{"n_layer": 8, "d_model": 320, "n_head": 4, "n_kv_head": 1, "head_dim": 64, "d_mlp": 448, "vocab_size": 32768, "activation": "swiglu", "norm": "rmsnorm", "norm_place": "pre", "norm_eps": 1e-05, "positions": "rope", "rope_base": 1730.0, "rope_fraction": 0.25, "qk_norm": false, "attn_scale": 0.125, "bias": "none", "tie_embeddings": false, "parallel_block": false, "init": "uniform", "init_std_qkv": 0.0154, "init_std_o": 0.0, "init_std_up": 0.0154, "init_std_down": 0.0, "optimizer": "muon_variant", "lr": 0.0124, "lr_mult_o": 2.0, "lr_mult_down": 2.0, "beta1": 0.9, "lr_head": 0.00753, "grad_clip": 0.5, "warmup_steps": 200, "schedule": "wsd", "decay_fraction": 1.0, "decay_shape": "linear", "final_lr_fraction": 0.0, "batch_tokens": 131072, "seq_len": 256, "doc_mask": true, "train_tokens": 1027000000, "steps": 7836, "dataset": "wikipedia_en"}
MLP neurons of a small language model. Each row is named by its layer, matrix (gate and up: input weights) and neuron, and shows model dimensions 0-159. Each number is 128 + 24 x the weight over its row's rms, rounded and kept within 0 to 255. Numbers have three digits each. A neuron's up and down rows have the sign that makes its largest values positive.
A block is one neuron, or neurons of one layer that tend to fire together. Before each block is what it responds to, as a language model described it from the Wikipedia text at the highest values.

Description: Wiki table cell tokens
L3.gate33:098103152130162151128126127119133170140121103155149153142092138136115106134162160094158095087081113132131152090109094152102130118090126127120182093094133103109087073145141088138108108131134130085076142121132136150176161156120154094144136156146066133111119128116110099161155109131126094157130139140132122117121136170123130142116125146129122119125122105113108128097126156135166126144128127151145087148146117127108138128118125089096156121139135116084137142097169126148155136125145164
L3.up33:116107180147162102162105090121124163170106159104154152133123122179148084128148102142126139126112109130122183148087167173125122131105143147128163093154143131083092100118119119127106163144153140077143101159138110111130139099143120096120134103143099151149112137123140127140122143135135096117132132126087121088118122149099102166110152098117136097115127100105122108104166121105165142183117117158116139102115105128147118140100118142096136147111114085172093071131096131159176148145139107
L3.gate88:098111126109123139126141141119164111103130089107097147134141158143129116123202115124115148118112106186126156118154135128111127120118137143090116115073096147152152122147123147114152136095113136130130127099146065068141151124165084136116146097130135127149102162172132124116127095099127133095172118139089166082127119092127114147132078112126155113106148131114107124128133152128103138066089156148097121106098148105158113145099099118134154175107159093112148113112137152105174101118148095
L3.up88:147138120105147150134171172106093113155125084110151171143121121138129147159120089084162172123171129157125165127117116123110117122141153141120156095150111083116107085112099108139135136091125155107138112107110133119149124137134102133130149077111118140105187090150114152108095156159129096119146145133094132079163129117121156122108081111109139105138146133145110116187175123121113156124091177133116126095114177124162089109093129137144162171150094121137117134136129178099143130149098132
L3.gate95:156142115103108134128136080129126100170098148085098137138141171137111104138156145205097128138141086115137117132114144112149134114070186103111147107168133140136110133154128136127130145112126154070117128131102101120080123127144099158088124169116077123089167148109148094133118134118152125172129178123139157153113148110159147152127134116085135150125102175131126131146116140128096154121118126149134132123137143099160101160144141102137107144115131155129126119144115128147153125084158124
L3.up95:178162141158113126161100107124145089121151100118113123137156146115173140088127109117101168131123140140153104130156095128138108172130173094097138097143064085147089107106119125058111168136136124100113152089129161139129175185125136120158120099102116120148068141156116081085102131160117120122131143163136133116076116104129126114142143162116146130122118169138118102099145130145124102108147101163137163130156123109132116153095133096133134119160088167151101135124145135104121100117128133
L3.gate265:139121154120118132116101088117127108095121134163138117127114128131111107119181162181104111125161118156111091175089126111149132115113144153127112115133132046130115154108141137157111141150126137054138115123110130165148096088172107123139100138123170165088139165093111136129121167099162172137108130145179145128117102190111136120151104152096149127135073141140107141133126087114104105109142131152130150109142109149147164114114088094103117139132115126148139125114120131109126119164111126
L3.up265:122121126161118129149134116128154119128131141156134097136134143112155165152112091137141117138143131120144166146110138111147171129153122163156111117109143126124094116119126145135090088134143145120144175157135165124161133114124135153097125176115110133117127170133142131074134089146108132122105164148135138106148129134137054174144116138159137109111064138131111130145118130122105118151156131174171169137130077120134136105124140126135131131130094140101161134130121163132126104130093125
L3.gate304:124132129121111172148123108138088156091126153103138127164144130097173108165124142131116126131141132124109152134124076119146145147093112151133164168094116144133160154121149109112117112147125116107119098145141159098142169113135132126090124156117112118127178119163152102140127108149137149168099115138150121088124127148129110149091120178165134124162112143149103145163110129093144131117179101069119170111100092163121122139159121119123165147119158177110115091116118149098109135137078140
L3.up304:085096120140118132112128150117111141179119143146106127154133130108137175131175085134138127158105134142136080119146113121096094110105133118129118107118148124097108089149112138097162115113099140102149181112110108128161137143145123118168185144105119137118068138121151146182130121100096126116134132083144096123162110100106110105146139126107127151120124129166165097095150141112113085097121163109090106160156178134139123110135125128151056108149089124130125101145166114078127101127186144
L3.gate311:097115131134130106121099062098123096122132107147178095142144120184138135131128150107077113146137135130103140124136133140109121151130095164102090150137134104149150082118143075104113158104168117148085117086103127113115137111130163212146122157123127119103167098115097120071156100116116123160140156120103123106164105132112106119125115118109133124092114101154123110154138165151123109170095167104124141125150100135126109114114126111153129134132130156089118090134088161113088165126127136
L3.up311:153073121131116112109102129133135114123101108159192097116118169149157139157119118118122087163139104104129094127132174136143161153099081186136121148124147172168185137132170109123140130145150121083111111142145129125113127118118106102135107103144129108098168116106107067105131107135165100109153092062126059131161117150137163140097121118131107132118110112146073118134149137133134099146092138155118191147122103113145115060109104118134146135150143100106133125105144115127124132130155121
L3.gate319:110148131151115130128111128168137121121147135108156136122126128185152127163105120112112142147070093129117136117146106160169106145103136145134110136093127171119120110166121105155121159120126097062133147105121120130121146107135146130134165111121095131100121136141141149075119118168139103149123104145122111117142134163139154085119140124116069115137108151125078141146113115135116150139146120133141140103141136127124130092096098098130134052114140096147103072114119136146093124133126141
L3.up319:083105114131131109109102109193144158134112110131109084118173106150147159145125135149092119136111137183090128147140130177162113146081116083092134176120118119136095146084145100180093133151115184085107144115134135113094126122135176127161119085108145142097129136148127160164153143165105124178085124116107112136130088143165133109152118121128106103114116155144121187116120119137156178102133122145143173143164114126151124084142115160169134177090108138130111137162112110130144122142147120
L3.gate353:100125104111138114114121136135105164158117149129112100165115139111112106143115106110124098133110143096144136131138102129133160154181127123124139142093131168118170135156164189182105137082162136108173093136171122157121089142162144151137116115123121135116176088103072117120123127108103124096082127131178101092112108091132162107135151119139121128154101145154104150131090073125147138120108152124141121118098119140126152090126114099121125111094133141134123107106085146153159145108158098
L3.up353:072144080112149080142124123137117110146131108149103105187154138129096129119102134060123125085126139168124134137104115135134115121149162157127128162100101097180134104094090124128118132126148142132085083134116149112124165090134146079137143142109126131125119122118126104133082186111132086110125093129147126113136125146115117133138131122136107102119132094149156108125130154130175111105109155150121187143143127100141137098120123136094144099122110089111117088116078157145150150104111144

Description: Noun coordinators
L3.gate140:136094124114144132128106154134143152127131146157123108140153133074178063117150135124150154107089098154092124179073130130164159129119164138135127080126064104106074147160136069098153129121127120113076165168130156127118092119136140127126145088149100132156172138112133126153118161125125124171134163123138101155103101080096120133148144140131094125127071151100148144170095129114142135132132127168141133136126143128152126123147118117163117154113141087117137130132098093115146116121103121
L3.up140:102083174107116139120150174138123085140149171164146181149123091127110117140128133135147154104086170141090126150109149145128170118118091160119133137103141101145103105164157157107116111147116160070172143168120136102106100125103128084134079147143097145119131161112139102083201167134147127150129099146158138130113108120160116117150145096140109106082152129122093145112139141109123158108118117145123117099175148115105108130100134120103122167129141109120116130130133113125074094151103116
L3.gate268:147153142118117148120087082119102116138143124099111110095143103101123136170120126129137096114176136129133114178168088109073118138134120123113138106134135096134102122096111136102165113135168137141138142151089123129135148110114169125094141146134087134116132098134159163137114160147113111121167137078080109139125127150120148158170141143082171162089103133114102184081121146137085107122147142115158100120113143152116119123156104132156121125133152120113152120132138086136145164124107156
L3.up268:167080146086165110123124142120139108118176123084129136133139155154134124139150118142142107100154155130122131138127154148098156146142113131127155139154160115133132131148204126127106111125111138147175136111113134106152156105085109161147147079149119157197129134150112096132115168155120152101121144129092122141127161135072092135126112152073190093126163182101120139119134146116103155123119123157119157140161107109165129110171128134149135147149141094162127126152108126087149108123168104
L3.gate334:120143125128145110144128165121118079101101169145122152079148136116149148121179126120123131072101070148084128127147128109161135133121130120142130146140134139127139134126164136139099117084112149150167126111130099119124113126129128142139113143120138154136141156076109159171130148152161165150110136111084110118124100138115151128101127126132090092111130125133134120140130110164104157138142121110110104113158119092124122149088117127154172069160081120130122134151126163088156145144102086
L3.up334:174084126122174111170129105143142173082098150148110134114132141139128108149142079131115126090110105136114103180143117121186139111119139175151067094186100161101146133159153146151134148066163130145114144121161133091160098096150151109123118151144126148081109135118083123117081135123086171094105109120112081109161069134129140110151151141139119135082103156140130127150089116120128130160127148177133110143150163161122131136089113084139141164115112142128149114125118085130127123153115150
L3.gate350:143111118177125134093120154082113116146185112140142143160089132142106108138175153144106132127141067140115127151160155146143181144108095135185141138175141139136120153129166130147112159133117099138131177128176121089138094143113106103134123186113134174117167132145134134131127142111091146126121134139120086143086134118128153156173098138133092111125064127159111101142125133127153122098179184174118087130132113121117184112096151100159118144123140101115075084113112121116144102139146102
L3.up350:134127120121105169112143134097134136154169107137142134195100156103154099116128132106087139137129097133118118119134096106143149122121109149184139103152107086098137133123165170170117102132115088134131163072120092131158104169096129102127135143099136185149175122121093134137143110109116128133127168128152104168119132134124128118115092104092112137155157108072087078137130118149128126101136115128130112133143124080112163123094143127156116141084107113135139173118100125118155120143133133
L3.gate352:153121154111117113107121155151129121185153163152113107141146130123140152140170085143103134165158137156109068116150124129160153138150066150140132141148139115101136133116166133126117174127135112152140132078121124108161185137087079098150148116138165171138107116123140111115154161103117133141124131142144127140107125105121112170127137097136129127150111123120157116153130142157140110168083176078103094105133133149101140097067127147094161162137130112124122112105106110104136090155148124
L3.up352:102078081112127113132150151122095176166110124149112117148149123118165120160091095131130127182162168164150111147143135094105117163110185086143136151095169130109113142089150114104132144148091107141167102132140116167123084169123112166141124126126081134143125120111131136129152106140115098108126143118127166171144117110125148153122197118075134153127111160143123135110136142147108138142127161118116124103117174097119134096127141116118139128161146139126176074098106130115116132152098153
L3.gate372:150166144148115138163162108134150154144136123092110151099091103167090081131096141124128139099110083076112120145113160140140106117112102103150125152155145135134137105108132101129103132137098105175131154143135163156129163133153147111119168092114122138138148148163136106084136147135109104102143184145159054091123131141165130103177110130079068125135067167127118129159137145124143105123092187139127113098153153124135142136139130143130111146139106155123113139163086123151082103130149156
L3.up372:153163136165124075135132187080160122157132149107127122115134088128123096155174190133074106088109096145106137148138083122124088122112097126136116130187163176125121131128144150139145124097119124178155127105138134151119167140145105138122099120123106119092154126143181120138125157110132117099113092134124090105093126116112136150150116126104077122132136131152157147141125130157125096144117178191125119164138147115114122131130122106147126125170155107098135119142111129106135128186142145
L3.gate395:139116112125151127136128120132134126144175124091109124133120145135126100119155081095142100117149075122090134093103153129138134117142105121135140135127111151126106097130142152132184128114074180156152136120165151100128128124115067119142119136156151141161092166099120121143154131132065118139146092117147113140084088113115106107155155166124141180109101127087101120128120155152130156109224159119142062126140127112125126124091150130166101115185142129108169108119127161110135136138142134
L3.up395:158119118130145171109143133113128157117160131138129092114101132125083078154159093113133148118123105164085125109128131139118137124155128113124122119145141151145109122140105149081108147137101124186127143110127167089133081139092099111126135160120180154151124112101132133091155121096129139149142151086124113143112123119151146138093104151147139132106087103133146144159113113119115121110145129119134101202129159128123129120119152145163147110187140138096118142095120127123146125143125120
L3.gate426:151102134118141087115143149109142086100147123136133157128145137144152104138121120172100119100167111118126114116138137188148125118065072127172117130151102146064139110138146131136164163142115141158109086144163152081104129140120110123126111115142102106107109130159175157150115134180105168139127107151186119105148127135098134138145127122135094129091087136135132132090114124123143134156110170140126102141116105171132144096121119098135153137144131094112126117105128096117162136105120099
L3.up426:158124118099114143113148175088125114146151124122152178116136122144152082160124080115137127143188106147108157136135156138130119110107113163154133109158096132144102108096105120118140180116083139162112159107140157103150158156088110114114126148121155146150144102168112146136143107165147160118130062135189081146116137132107143116136147084150109144177125104125136130141123141138158098157115194120126108132166125113127127166144142130128204097120126136094134111100127174105150117133113176

Description: Table and infobox values
L5.gate31:113160119152136123159151115118125164111137108136127109100129102066123142153135135127132138157120121116138103162109083129126112135111117151156108110109084191125103152125098123162132092127122128119117107138128119109155129102139138135129115131119097139120142125174061094128135121105127171146131130125177102146107110150115068147135103126140105107180124124135093149143102121107122132200145133124144122143113126156187150131113110124149110094128119163125122156112123092111190110119118114
L5.up31:153110139107114126161120112108136129093131128178101105112120134104150117107117173159155161134132147137113081116170175155097124106072112145066141085122104098108098147113154153145133156153123153089164192136105115075122110153135130128130113125094105144135179192131130156118151148114115115143087127081149141169113174127090142117153131141172128140137079136090175133071162126098081140093117115148134170136133141083134159147153140122085129104130174135096152124127138095154148177115138137
L5.gate197:143086090150134099141139119100139123133094166135137123162168111144153085135131175125159124142152101103118114146129133126133116138141124146145133157141128148107118123122121124135128097073083114128123140125124117148132103117155093159131134117159112083128158115109139098178167162107127125127098129122163147159111126110122136137106157091128127089143120137142089122131150146145082089115075111120119112117091153075151128144076169073109117131150103105089136129154150081154110109109089095
L5.up197:150155073134141136170114102138146165115164116075128102075105099129117133105137126166097110167118156140131118096126139158122116136152105129142140146127130100135168120133119146121092140131085116149104143145135143150103115135134105099149149117141104117130107134142122091095122125148145153124115131090113133105100098133144123116166147115141141164131110159134110141147116123153140175107129110091132077130107158187118095135129118135097144152127142118111137104137164105036114129101163061
L5.gate288:122145120136112113136097111134084123137134098156122126093145110122144135140146189141135132115102126119110114111120103146136093149117106181135112094114139107149134135132109138136058131216095109101120127106132118161145136110137103149138116094101125136152176175108116116105144144142189087172174113131102125137168121120136091144144121131157163083109148143109107142105098141134118128129089108107078127144119096136143133132166116079135144132155119133139161124125121102155162131139146128
L5.up288:129123116089106104102120109154078106093105134118095131115120124116114145186153116148134067151118113150128168115111119136152138138156082113170135106122133107133140099148142136115101147184122135102125133134134115102143139096137122150129159114141145120160119153137076123122105080123143107156170114095131163116141188131155099146143134148150119159121125134117080118120106167131101110128087144168114139148143143096125158118104137111126132132089079176087093134117118119082111121128080123
L5.gate339:171154129132102144139131152115123112148148165149127106086157138106083078077103119170140103132137128157154095086114120116142076109109141079116137120134075081124127124147147136147113137120159164133184123152162126122083114086174126134141110129140086119156117144103152150095124171131096112106121091145150157113102088129130123106148147130129117134118109153160130187134137102167120110125107085135143127117090112132088165117156144133110123145111148142145145119116127098122129072144134116
L5.up339:150129143135142114122113107077164107137142141157119137115144143130085118158143148154099110126129108140158140161122139114088135105142143148138148141162132146102131076121134104168131092140118145122119126154114093121126141152145102107131122139145106164142160108100090132107090123127096139159116147125143099111139131104155115154144130158127120111116169123119126166098113105111115127170110113157179113137161165130149159132154107120112161152128147161091170108145114145094147170140084107
L5.gate354:153116139140136067104110082152089128112126157119151115143110138163135133166165103119163163132138158136163137127122115105145072139121142147147091146117124106135176147120134133151086167144129132114103166155120108114126143173157141088125122108136114080137111140123103118143165105114095102137153134163138101134122149111095157157123130128135137094142111146148108154123154111117095157112151128109146108127142159158150176137160080084138108154157128132117111111099147116147130116114100149
L5.up354:152100136126068155125138096155113156133062142112123104145132131145088123107112122159141095151132185140163152123168167093123102127090128085101120177085121132145137156106113100078125152136083117111148145141102128144086114088150126131111112132113143121129101180110135123145143135131137120154118111146157129180145121125137152107174139131102147107121138129129173120144126120155093071146143084170115161141150112140137131106187137111141139165134096123115089146112112123128122117111108122
L5.gate361:125153102138064058136125085160137122119103117135136116111178129120137165164148151156155135138112117166134121142145114151128153172121134108128105146126130080110129163154124135138104118185114101095079130158143153120117107152206135113107153179131130148147135104117155119158124150112135118151153110119118117138130124132096154123133134119117132089135124134120134153136144130082119160144144142116174157103115117119135130118157114098130174127140132092135126168153137092123090120155119130
L5.up361:138186151112140101131166096117157093129130101119102094125133171161077133115164137154138098135170131104139124130111120109126112117154166147154144128096153076117078135123133099148150115142107126116118153144100096105155100143128116100140136151124120152174147133132151121141138093145148129191154129175139115174126107093113136126123168154133140112133157164132114154139156123103129129123154118122100157136149146193149146132103121130128126105114147124121153134096126166182134126162123124
L5.gate365:119090172113127124143126122140131167099118096152121104120119159099136152134118126173155101126116181140129136112182095125120134148101140145113142156107139101129100120164174164123110133133131114151096113140146126110133106137179094102096071125099149115124120135158129160123110074135134124164118108151156065105128122169139123136119124119121073131103088132135155158126150102140119145116137117134101191103123137126119128138061132141129115098134102160093120146076122141045148134071097163
L5.up365:095152154151154165136171082102169158154149123152137084118126102155117121123133118151162106138081161121148117110146134106129139147119125150135157129109114126134111110113113079117119147183130147122140117122160118114105142116131121130119151145109102115145065138111132124110126111140135120140139125156112110126139123130098106125087180143136075079110079175115097102137136135153128102114133116136115131092175109124134094124081130110106118137143102141114124150109110146135094108122119134
L5.gate415:153143159110144111168178156131153123136130170135093150119120148120135106129104135161154110116115168118148133111102081133179099090067186159162138099148096144112117160149129185134129074121147121110127125173144147106096126141187122114094129177135172110137136089116094146136133145128127125140114126138129100104124134101148151139117152143145133110128102161143131167106116123111099144121121179150154142142126125123161085151180138129119137150128153133137114094082118113142123082114145149
L5.up415:112110135151186142162098186099144126125130128123132045123128169132135137151144152146132140144128112114123113127118134134142106139145098159147090140136121129171101130132113098161130106158133123117123164138132106109126093100169145119125094165150128116119174162140109167151133130156136131174090086134154094128138118124140168112136126157108113118147131118122124155122073144132119119127124134123084146150144104099179134101148129144070094152094162144148103105095127059131101131154141139

Description: Wiki section heading words
L5.gate29:141134103119114098162130143132165142116126158140123103110103112110145147153149155097164112145156138144116107119111114126117120192139119178118139113145142160109087114145175122128099142114134134145103116150128137129124179119147154176144129163125111139115172101155179110101142173141134114108133116149117150120114089112166118146133114128123160110141098116113141111173144143117127136085131107133102109125145084137171107112120113108091133100095114132169163089163138147118121110098113147
L5.up29:105152127134143135133124124152097118119121118185094164135120143080157108137084123111126131147163103118137156125160128133118111131090137156129106116106146092116114110189099157115191109122117116131160138131138116095139123132126132124164146181127141142135122131161133079132163162122114151118120111172125096082103103118098119130094114123133130125128077123134136161160153124121112147105168136130112127129169128172144106133165127116135119093091122131116144076151103129140130138115107105
L5.gate71:137109120114126137060161157116117155139148169095102148123099119168127131157133132108120123141143091114095170172128146108129154086148121112122155128124132119103124119112129172133180054122102162143122123120157104108142131143121115120117137106106153149170137130117139133105115157116177121098149114100090140125135134129098138169148136128149103119170114142118122135180158130136123112120154154150089116128111166135163127115120149130138100110141112092100123122164119068094132100153093133
L5.up71:142111132119135141071164140108140172116134135136106117164086131119160139143118112150116162181113103093120145177122136130145144140149118108159121119146132115133091135104162108124118113094115130133125128146129126109129125134136143156166119126135155153057167136131144163131132202094159122064132094171154105091133108154155122158103073150141168136143140122132107162094159106120094139138184162156108170142132175093129130089146120115138152101100129100126125094091082152106102136107104155
L5.gate131:096138143094127138109146147155164104143124084132139139132136165117123128082146121129173169151130134127109111098106087145127120086141136157141099083160146114136106112139138143113159125189147115182148156126120137149121155163110148134176137121137096120122162103071102128130144095124126125125156141117158101129113124114103132105106127101160098139142062114137134174140118125132124118132141117110103110103104128082158097130129135108180138134133100134113137127130088109117148079132116123
L5.up131:147130129151167104140100141100115083086141144093104128106100149149098069155168139110137144132165152126114092121114085123109138136088146106126127137126113111086190110089175104082127139119096115143080125137157158113125123113090151117133132126151099135113098117125126125123161106116142156144145175114143158108157166102088113174099134151141179108133125135128158152145157137138110146172116098130103134131135118143126123117150145141155110144155110127138115125120143097071139094165091141
L5.gate148:139122124147160138098137146082125103137092145119117129148170120155121098143164121095110114137155123082109138111094171088187156108104086141124102109134148147110137121145142106085127149110150102179126180095145150123100093110122132096128156148159127178137126115103130137125140133110132139129164095117110134129136137160109160153119104105105147156109099179126163134125081136105157133132163141121132095162140079115082123098156108138171158157171130102098153102167121089119133108111092113
L5.up148:153150173103111125070120103135164136127152157116119087104110121123135156137118123166109106157136146126106127149135107138095126113115110131141147129159127147141089086119142099176091166118150144142118138159117149087067117154129100135120115107120132111118082129145157135163093130098127072146117117171135157117130131129112156132124156108146162133127138110121126135089132149143126114109101138128162081099116139152093120118160145117092151089124123127120142139076123187093103137152132117
L5.gate220:148101138147115082143131167131113115098107066157136100141166122119166106136114143130155112108104143152105144162111134134131117120161082113153157097124094140118151142102110100120106172155136154118124132110169138076135183101153106131130139106126161110113118114154119131128138115139126138150139150103142069086133097110126129165117158155147192142111147119118127147123102131122119128101128144176119102147115121114162158129142179112101168156130110107129135080116136121110120074118150084
L5.up220:145069087161158132109143143149157107069164077121176156101126157110175131124112094081131096114134120131139133111129125106122144119130151106140158124138128131145133162103144131131145133089110135128129131169130110108133135176141108135142121076146073064120045114129132092160147103129075123100120132130137093132102165124094171109106130146100127132133102125163125161120118122144144125126097098116071113107146149119151119094143145154175163120132163122144143124113095110158094108120122140
L5.gate249:169119143168104130132126109080089116154122173120098163130106128145134112118138119138109118140134103059095101101079135197142200106151127117111128141165130121117108108110102139120143142106135118178111171130131107074129145143097082121140131123141106169141108143134156131126108117138129097111138128100139103139150128102157174167116160190129128099137093151082157132109152107101112102141127155100148085133152075135113141123149114143099130103143150094128125102136121124094162084110108157
L5.up249:122084100158118149148149117129089128156109105123126135124069116138120136146146136106146141142171137130098111148113149123161083094175086087134132151154102157099133094118140129130183129120167191108125135119125148083128154124107103109154162110133122089115114164174115152113119127140081130175154140125163104148108120120147150152094116126151096127108116140126132135118106138115110080147154125150096140110122115135116114118102150164147115125105089148115121140145156142105158091156100085
L5.gate254:136103123150164162119155126095131137076109122126114151162147135166128151149118142109120158134119152140173114157121159175152171139117117144114144125146094118113156185135155132128108166107122126143135115138152080123129136116181107123087156164078139126115102145113118096126123145098157174140126149143123121117107141159124125128090133154120144124106118137162114129129130149093134134118173193095093093103090094134134118103137132138144146136125139108084141124146118139128158111171117123
L5.up254:119155111137148099139107133117168161093140153128108097195188124126110134164099132139139192137134121153087122141080152164103166120113100105118153123135093132126129143105137163129125107112137128156093087161096096086137131107135130133122119136107136118121128126141121183138111159097101120138151162145125144112152177137156108101086093100089160125152133102131130129115144135096116107149140144084151140128104136113127121123096148112092101129156146095116130080157155098105105112129132173
L5.gate283:113134099102109127143128136125081139152119128133084135130104108102106123139103133095160176157116160173155087137122142080109110128121119143137131122148134173132124059152158122112155134129109135097088112118107170136145111165153104141121133105121146109126137107143147177119134103111124116121111126158161145137148090146108134114138143158116119159115112144120134126118141151103145151131153119137155140176114110109123143128087153105165144140099150155107102111094111125127091108140111177
L5.up283:128101112099199114133103151160074155087134146139126114178084146072121128138084094098134149162137131158108147136135132135123130084130169116128145115145090155124127072129168119136123142103091136108078126144135128116150093159133127097095152107107125140129121116164097130099200137172111174082115139166164116094128083136075124085138135139156101141140154123123084128117110125134139159187119129175130094123110135160105164152157155161104145098166098146122134161127095151113164149127076149

Description: Leading digits of numbers
L4.gate422:117123141113111109148108117145117126148095121068133099129135127149131072188099143099157195127143154121104115121193129106153116153161167125072129109172092133134165108111146102102134084121106093091133105106141117117125126105185113106129124083115127116126143133097144133154112078115068149147130127141133140109121074130138124142190118173128117119131107128104130111139153157137129151103142121138128159121119118101111153159114141105114188124126145118152151135133090097129080128113134116
L4.up422:109093133171105164133157100148140142107107124128098134142139150113115089145143150140119150142126153118112155147132119140158176153138133160090144136098108174115134089117131119084110119121159087104104163130096124101109114096115115098139122123098101091118193121123146120095091119116073136088124158124140126174123132163140128148135124149119126161114132103147155087074133154096160139181117120126172150137133078089160147110119130136116128113124131131101115085140134103104170133091114127

Description: List-item separators
L4.gate357:116132094117135169114110151048141117189091142130147148126132091100139067137132111122115121172119106112090115147107140153114153081131128154127140136160118133153097114122135143148133138131144146158151141164158206094134166118113133131139145120153122128081142085135092143140173147168080114144138123126163071118129120132155094125114094079146109150140088127117155144163103119115160119133102129134130100147119111139120148135128120136114161098135125114102132133112162113158086128105159128
L4.up357:135123095106113130112119122106131146135125105114164136136127169196140142125111128164130109142141172134151128161120123148129099129136144113149141117130109147122081121116198100139148153148125147132113105099113167167133160186097166166147128129181112133118106131152114147115115143141140162131164135125116129103151134105140108118104139166133141107151137163154109135121180096093151161110135162118119106137124142142102109096113149093111081088154134101141108143145154111100099121113111166